From a checkpoint of a small transformer trained on Wikipedia: vocabulary 8192, untied embeddings.
MLP neurons of a small language model. Each row is named by its layer, matrix (up: input weights) and neuron, and shows model dimensions 32-95. Each number is 50 + 10 x the weight over its row's rms, rounded and kept within 0 to 99.
After each neuron's rows, "fires after" lists the tokens most often just before its 100 highest values on Wikipedia text that the model never trained on. A number after a token or word is its count.

L5.up779:41 69 58 63 80 60 63 58 65 44 62 49 53 62 62 54 53 40 53 61 44 46 45 56 61 48 57 55 44 67 42 47 55 65 53 46 59 54 48 47 32 66 50 55 65 50 33 59 49 44 47 55 56 61 46 51 47 80 57 43 55 45 55 50
fires after: " the" 15, " The" 10, " Mat" 7, " of" 7, "ar" 6, " Or" 6

L3.up75:50 41 33 54 50 48 50 64 55 51 55 17 53 52 56 55 52 59 56 52 48 53 43 56 60 40 44 48 53 61 58 31 48 77 59 49 76 29 51 54 53 33 43 54 72 46 34 71 39 31 50 38 52 65 55 37 45 56 62 63 58 25 50 53
fires after: "." 68, " (" 9, "," 7, " " 7

L5.up822:49 29 48 54 43 36 44 61 45 63 62 63 53 56 49 49 50 69 51 57 71 46 39 38 50 45 37 60 41 68 44 40 26 61 40 61 68 62 69 44 61 59 62 58 35 39 55 58 48 32 49 60 56 41 52 58 51 42 50 42 49 46 39 37
fires after: " the" 35, " in" 11, " after" 4, " on" 4

L5.up469:63 42 46 30 53 39 37 45 52 64 48 34 46 43 38 52 47 65 49 46 81 55 43 54 34 52 51 50 60 37 39 55 52 56 68 65 66 25 37 53 47 40 63 37 47 64 47 46 46 49 39 33 60 43 55 50 49 58 43 70 47 56 64 60
fires after: " con" 23, " (" 11, " un" 6, " \"" 6, " Con" 5, " " 4

L9.up80:63 42 48 52 58 54 79 51 50 38 42 57 59 58 65 50 52 43 49 70 49 41 56 51 48 48 56 51 45 62 40 60 50 68 46 71 43 54 48 30 22 50 54 55 64 48 43 48 61 48 54 44 49 49 49 49 49 74 54 42 49 47 40 46
fires after: "9" 35, " " 16, "1" 14, "0" 13, ":" 8

L2.up947:46 31 30 61 49 51 40 50 61 61 59 61 35 60 41 47 48 46 56 50 26 54 52 43 40 53 34 50 46 49 40 54 46 57 55 45 57 48 56 34 44 41 49 62 42 59 60 42 34 55 53 56 34 59 50 50 59 36 63 75 60 48 45 64
fires after: " re" 20, " in" 8, " In" 7, " ex" 6, " as" 5, " Re" 4

L5.up123:33 53 39 30 50 44 59 37 45 42 65 47 58 55 50 54 59 44 43 69 61 50 42 53 40 54 54 52 68 66 63 62 66 66 67 62 47 39 56 62 45 38 47 40 48 57 39 50 32 41 56 49 44 47 52 30 51 55 60 46 54 54 58 48
fires after: " the" 44, " The" 29, "The" 4

L5.up369:32 46 62 40 45 58 53 65 49 49 65 41 61 74 48 51 38 60 53 51 45 52 37 59 35 42 60 68 61 39 58 48 44 58 60 40 56 46 54 54 43 43 77 39 75 54 35 47 68 48 64 55 51 45 47 66 58 50 48 42 70 41 60 58
fires after: " " 39, "." 18, " \"" 8, " (" 7, "/" 4, "\n" 4

L9.up608:34 24 53 74 50 53 55 43 62 54 52 52 33 59 34 58 54 44 47 42 63 34 57 52 38 50 67 43 47 52 40 51 29 40 54 47 65 56 42 53 50 52 65 55 38 45 58 56 43 36 56 69 73 52 44 40 40 50 47 52 40 62 72 44
fires after: "2" 19, "1" 17, " " 14, "3" 9, " the" 8, " in" 6

L2.up104:61 51 61 56 62 55 43 60 62 45 41 44 53 62 62 49 55 47 48 43 57 45 68 32 51 56 39 39 61 49 58 49 43 53 46 57 77 49 47 60 48 38 49 57 62 39 29 46 43 34 66 50 53 45 54 73 57 37 47 46 46 53 45 38
fires after: "ed" 21, "|" 19, "-" 18, "==" 6, " " 6, " Time" 4

L5.up608:34 63 42 46 41 75 29 51 43 38 44 38 35 47 39 58 57 62 32 63 51 59 52 37 48 50 51 45 46 59 51 47 58 60 37 39 48 64 47 57 44 54 66 44 46 40 45 50 53 47 65 51 53 53 44 37 45 56 74 57 48 48 46 57
fires after: " the" 29, " in" 14, " to" 7, "s" 5, " with" 5

L3.up221:52 73 56 46 76 55 60 56 45 60 59 48 61 53 48 59 45 52 49 56 40 43 33 77 54 65 44 42 33 41 44 38 46 47 47 52 47 61 63 54 51 43 70 45 60 59 44 43 55 52 47 55 54 51 49 31 58 58 44 52 61 49 50 61
fires after: " " 41, "|" 8, "-" 7, " I" 6, " (" 5, "\n" 5

L8.up327:21 49 41 47 34 60 26 54 68 53 53 37 44 54 56 57 61 58 40 43 66 51 45 45 28 55 55 44 41 46 51 37 58 38 43 51 65 58 61 30 54 51 49 27 56 36 61 46 64 50 39 53 31 54 50 49 66 52 57 57 60 51 49 63
fires after: " with" 22, " of" 18, "," 6, " from" 6, "s" 5, " on" 5

L2.up303:48 59 53 57 67 70 44 54 57 61 62 53 47 54 52 48 54 23 50 63 43 51 51 48 43 67 33 47 44 59 55 63 54 44 40 57 60 43 48 50 50 32 71 42 45 46 51 51 58 61 46 50 40 50 35 56 58 67 50 42 59 52 58 61
fires after: " " 36, " National" 8, " of" 7, " the" 6, " p" 4

L8.up229:48 54 51 46 63 51 49 49 60 30 58 45 33 51 56 63 39 32 65 40 30 58 48 49 51 58 51 46 50 54 43 40 59 62 46 47 50 45 49 58 60 58 54 59 58 46 44 56 51 59 71 39 61 60 50 47 63 54 65 46 52 60 35 45
fires after: " " 48, " |" 16, ";" 14, ":" 4

L8.up709:52 56 51 73 46 39 41 62 64 53 54 44 70 52 44 54 62 53 59 60 73 50 59 50 53 32 51 59 55 60 37 46 45 55 32 46 57 45 71 55 41 46 49 64 51 49 52 54 65 52 55 44 46 59 42 49 42 35 60 64 42 39 54 49
fires after: "\n" 58, "." 8, " Title" 6

L9.up626:47 51 51 41 43 66 37 54 49 60 30 47 60 36 50 61 48 36 64 20 58 48 31 48 47 30 48 49 54 49 36 52 18 42 59 38 56 50 42 33 35 40 43 48 50 45 49 51 53 49 53 51 46 47 64 32 55 53 54 45 56 56 54 51
fires after: " " 63, " (" 6, " \"" 4

L5.up781:52 48 47 56 63 69 55 48 51 56 58 55 55 53 64 64 43 50 52 65 44 39 36 51 55 58 73 70 49 57 58 55 45 61 44 24 39 64 43 53 43 45 44 37 45 30 49 44 57 39 67 46 40 42 62 44 35 54 39 56 58 64 40 55
fires after: "st" 17, " St" 13, " Los" 11, "ir" 5, "th" 5

L9.up247:51 63 35 44 53 48 68 63 34 49 64 47 54 53 43 49 49 52 55 39 54 43 45 67 50 48 52 46 64 62 65 64 48 70 43 36 58 43 60 46 48 60 45 45 38 35 46 47 50 27 41 44 51 58 52 50 59 43 72 46 39 62 53 51
fires after: " is" 20, " was" 14, " the" 11, " are" 7, " by" 4

L2.up92:47 70 63 40 54 61 64 70 45 58 49 39 56 37 78 62 58 50 60 47 39 47 34 71 50 47 45 42 49 43 42 47 39 42 55 49 54 46 29 40 46 55 47 43 53 56 58 35 64 52 50 51 49 66 61 45 60 47 62 47 75 38 62 68
fires after: " " 79, " \"" 6, " (" 6, "-" 4

L3.up242:35 57 32 40 49 56 46 67 49 59 70 75 35 56 54 54 58 47 39 60 48 22 51 61 41 45 37 52 35 66 50 58 60 42 80 38 63 58 42 63 34 35 65 62 46 45 56 55 58 55 60 54 45 58 42 44 66 51 61 65 51 41 41 48
fires after: "9" 35, "s" 11, "8" 7, "1" 6, " in" 5, " ex" 4

L5.up949:51 55 36 51 41 69 24 64 53 39 49 41 69 31 37 47 51 61 44 54 61 47 32 39 59 44 65 55 50 54 39 38 61 57 79 40 48 56 55 29 50 51 67 54 40 57 52 53 45 59 54 37 37 63 65 42 51 54 33 52 55 53 50 44
fires after: "–" 26, " Los" 11, "'" 8, " Hel" 6, "va" 5, " Dor" 5

L3.up849:32 57 51 45 55 47 60 59 63 54 49 49 50 63 53 28 54 60 31 35 53 41 44 38 46 45 44 38 51 52 46 53 59 47 57 57 62 52 56 45 54 35 66 36 38 63 55 35 40 56 62 46 55 45 41 54 61 38 56 44 53 59 55 31
fires after: " " 40, "1" 14, "lo" 4

L8.up248:55 52 38 58 68 58 64 48 62 61 53 40 31 47 45 43 56 50 54 53 46 45 39 52 26 59 67 56 49 40 41 26 41 56 49 30 37 48 59 45 49 52 37 31 49 61 56 42 38 60 62 52 55 56 56 51 52 39 44 47 56 28 32 42
fires after: " " 37, "." 12, "-" 10, "'" 7, "–" 5

L2.up746:48 55 36 39 39 53 51 51 67 43 66 33 47 56 45 48 67 46 65 60 55 59 51 43 58 45 37 39 61 56 50 53 46 47 44 62 45 52 50 49 67 46 67 49 54 61 36 43 44 47 49 36 34 59 55 40 61 57 61 34 74 60 75 50
fires after: " " 44, " p" 6, " |" 6, " the" 5

L5.up704:51 31 56 46 52 38 57 37 59 45 60 42 44 56 57 57 35 54 53 56 38 37 46 41 47 39 47 45 64 49 46 58 50 60 56 33 45 66 77 50 69 61 62 36 53 66 52 66 46 58 82 46 54 49 56 53 57 50 52 28 48 45 55 48
fires after: "," 63, "\n" 5

L8.up223:56 51 44 50 70 67 40 47 56 43 48 61 44 56 48 67 54 31 63 41 46 54 53 58 56 42 45 48 34 28 29 33 37 69 40 44 52 44 48 68 46 38 44 35 53 53 46 48 58 53 68 46 54 50 70 39 55 53 52 47 49 37 43 54
fires after: " " 48, " –" 6, " to" 6, ":" 6, "–" 4

L5.up660:53 47 54 73 55 55 44 51 46 41 55 42 49 60 55 38 71 39 51 34 37 46 62 55 41 62 43 61 38 37 47 47 50 47 56 38 68 39 57 44 63 53 55 50 56 66 24 45 59 51 64 55 60 47 37 55 53 35 54 47 43 67 54 56
fires after: "s" 31, " " 15, "-" 11, " un" 4, " life" 4

L2.up592:45 69 59 43 55 34 49 52 61 50 43 51 54 61 69 46 48 44 72 44 33 44 46 51 54 33 52 60 52 50 45 60 62 42 44 55 68 58 38 61 46 48 57 58 28 60 56 34 65 50 64 49 53 73 22 52 66 66 55 57 53 41 53 49
fires after: " " 69, " National" 10, " K" 6

L5.up906:50 59 55 66 43 57 56 53 59 28 54 69 47 54 48 49 31 48 53 52 53 39 60 53 38 59 49 39 56 50 57 64 58 25 42 56 52 50 42 55 47 52 68 46 45 66 35 39 46 51 52 53 49 50 37 50 48 47 36 48 59 46 51 46
fires after: " " 36, " Preced" 12, " |" 10, "P" 8, "4" 4

L2.up728:45 55 53 50 62 49 46 50 56 42 57 43 68 45 63 27 43 40 55 30 60 38 53 55 37 57 48 48 58 48 45 55 54 48 61 63 72 56 33 52 62 55 55 57 31 61 37 44 53 63 40 35 48 54 42 49 65 39 43 42 63 47 53 54
fires after: " " 64, "s" 5, " European" 4

L8.up879:38 59 44 38 47 53 62 53 42 44 66 76 45 70 68 36 51 50 46 64 60 47 44 50 43 46 53 59 64 66 36 50 64 69 65 46 46 50 57 44 55 51 27 51 45 45 51 43 29 44 59 53 62 42 44 27 62 49 63 50 49 42 51 40
fires after: " the" 67, " The" 12

L9.up866:53 49 52 66 51 38 50 46 59 53 46 48 51 55 64 47 54 36 41 53 46 61 58 52 54 53 59 40 49 45 34 69 54 54 23 59 43 36 63 30 43 28 44 32 52 28 55 40 38 49 53 50 66 82 46 56 54 63 53 28 36 37 47 51
fires after: "0" 34, " " 17, "9" 9, "." 4, " to" 4, "′" 4

L9.up582:57 52 65 50 46 33 36 53 51 53 38 19 34 54 74 46 60 46 53 54 45 62 49 40 48 38 41 63 49 63 29 42 67 49 50 39 62 62 64 55 49 52 41 55 50 49 45 45 41 62 57 51 55 56 44 46 51 61 58 64 49 26 45 30
fires after: " " 41, "4" 8, "." 7, "3" 7, "2" 6

L2.up895:44 72 43 52 50 62 45 50 61 47 47 54 39 51 46 62 65 47 47 41 53 37 53 61 44 44 44 66 64 64 44 67 58 42 73 35 62 56 51 49 46 62 58 52 45 52 34 52 59 60 72 37 59 54 39 63 51 49 42 48 53 57 52 55
fires after: " " 53, "0" 9, "-" 6, "." 4

L9.up795:52 57 59 51 57 63 55 59 48 47 52 50 61 61 49 77 59 55 34 36 44 54 65 60 56 37 59 36 53 52 50 47 45 50 51 46 53 47 47 39 49 31 35 43 46 32 44 48 43 46 58 39 51 52 55 46 62 49 52 36 32 43 61 64
fires after: "9" 32, "0" 14, " the" 7, "7" 4, " a" 4

L5.up282:70 56 47 37 45 61 60 37 48 61 53 51 57 44 44 41 35 45 29 44 65 44 45 51 49 48 52 54 50 46 52 50 52 58 61 36 56 46 49 60 47 39 51 36 47 50 48 44 42 51 51 40 43 43 39 53 38 47 65 58 49 51 39 37
fires after: " de" 16, " Con" 12, " De" 10, " Re" 9, " con" 8, " re" 5

L9.up852:26 47 36 44 39 45 59 39 48 58 82 39 58 59 51 73 53 37 48 52 48 62 49 64 46 54 46 42 56 41 51 54 46 43 24 53 61 52 61 48 66 48 65 51 38 58 49 45 37 49 61 56 55 47 61 42 54 64 59 54 48 51 41 46
fires after: " in" 27, " the" 12, " of" 9, " from" 4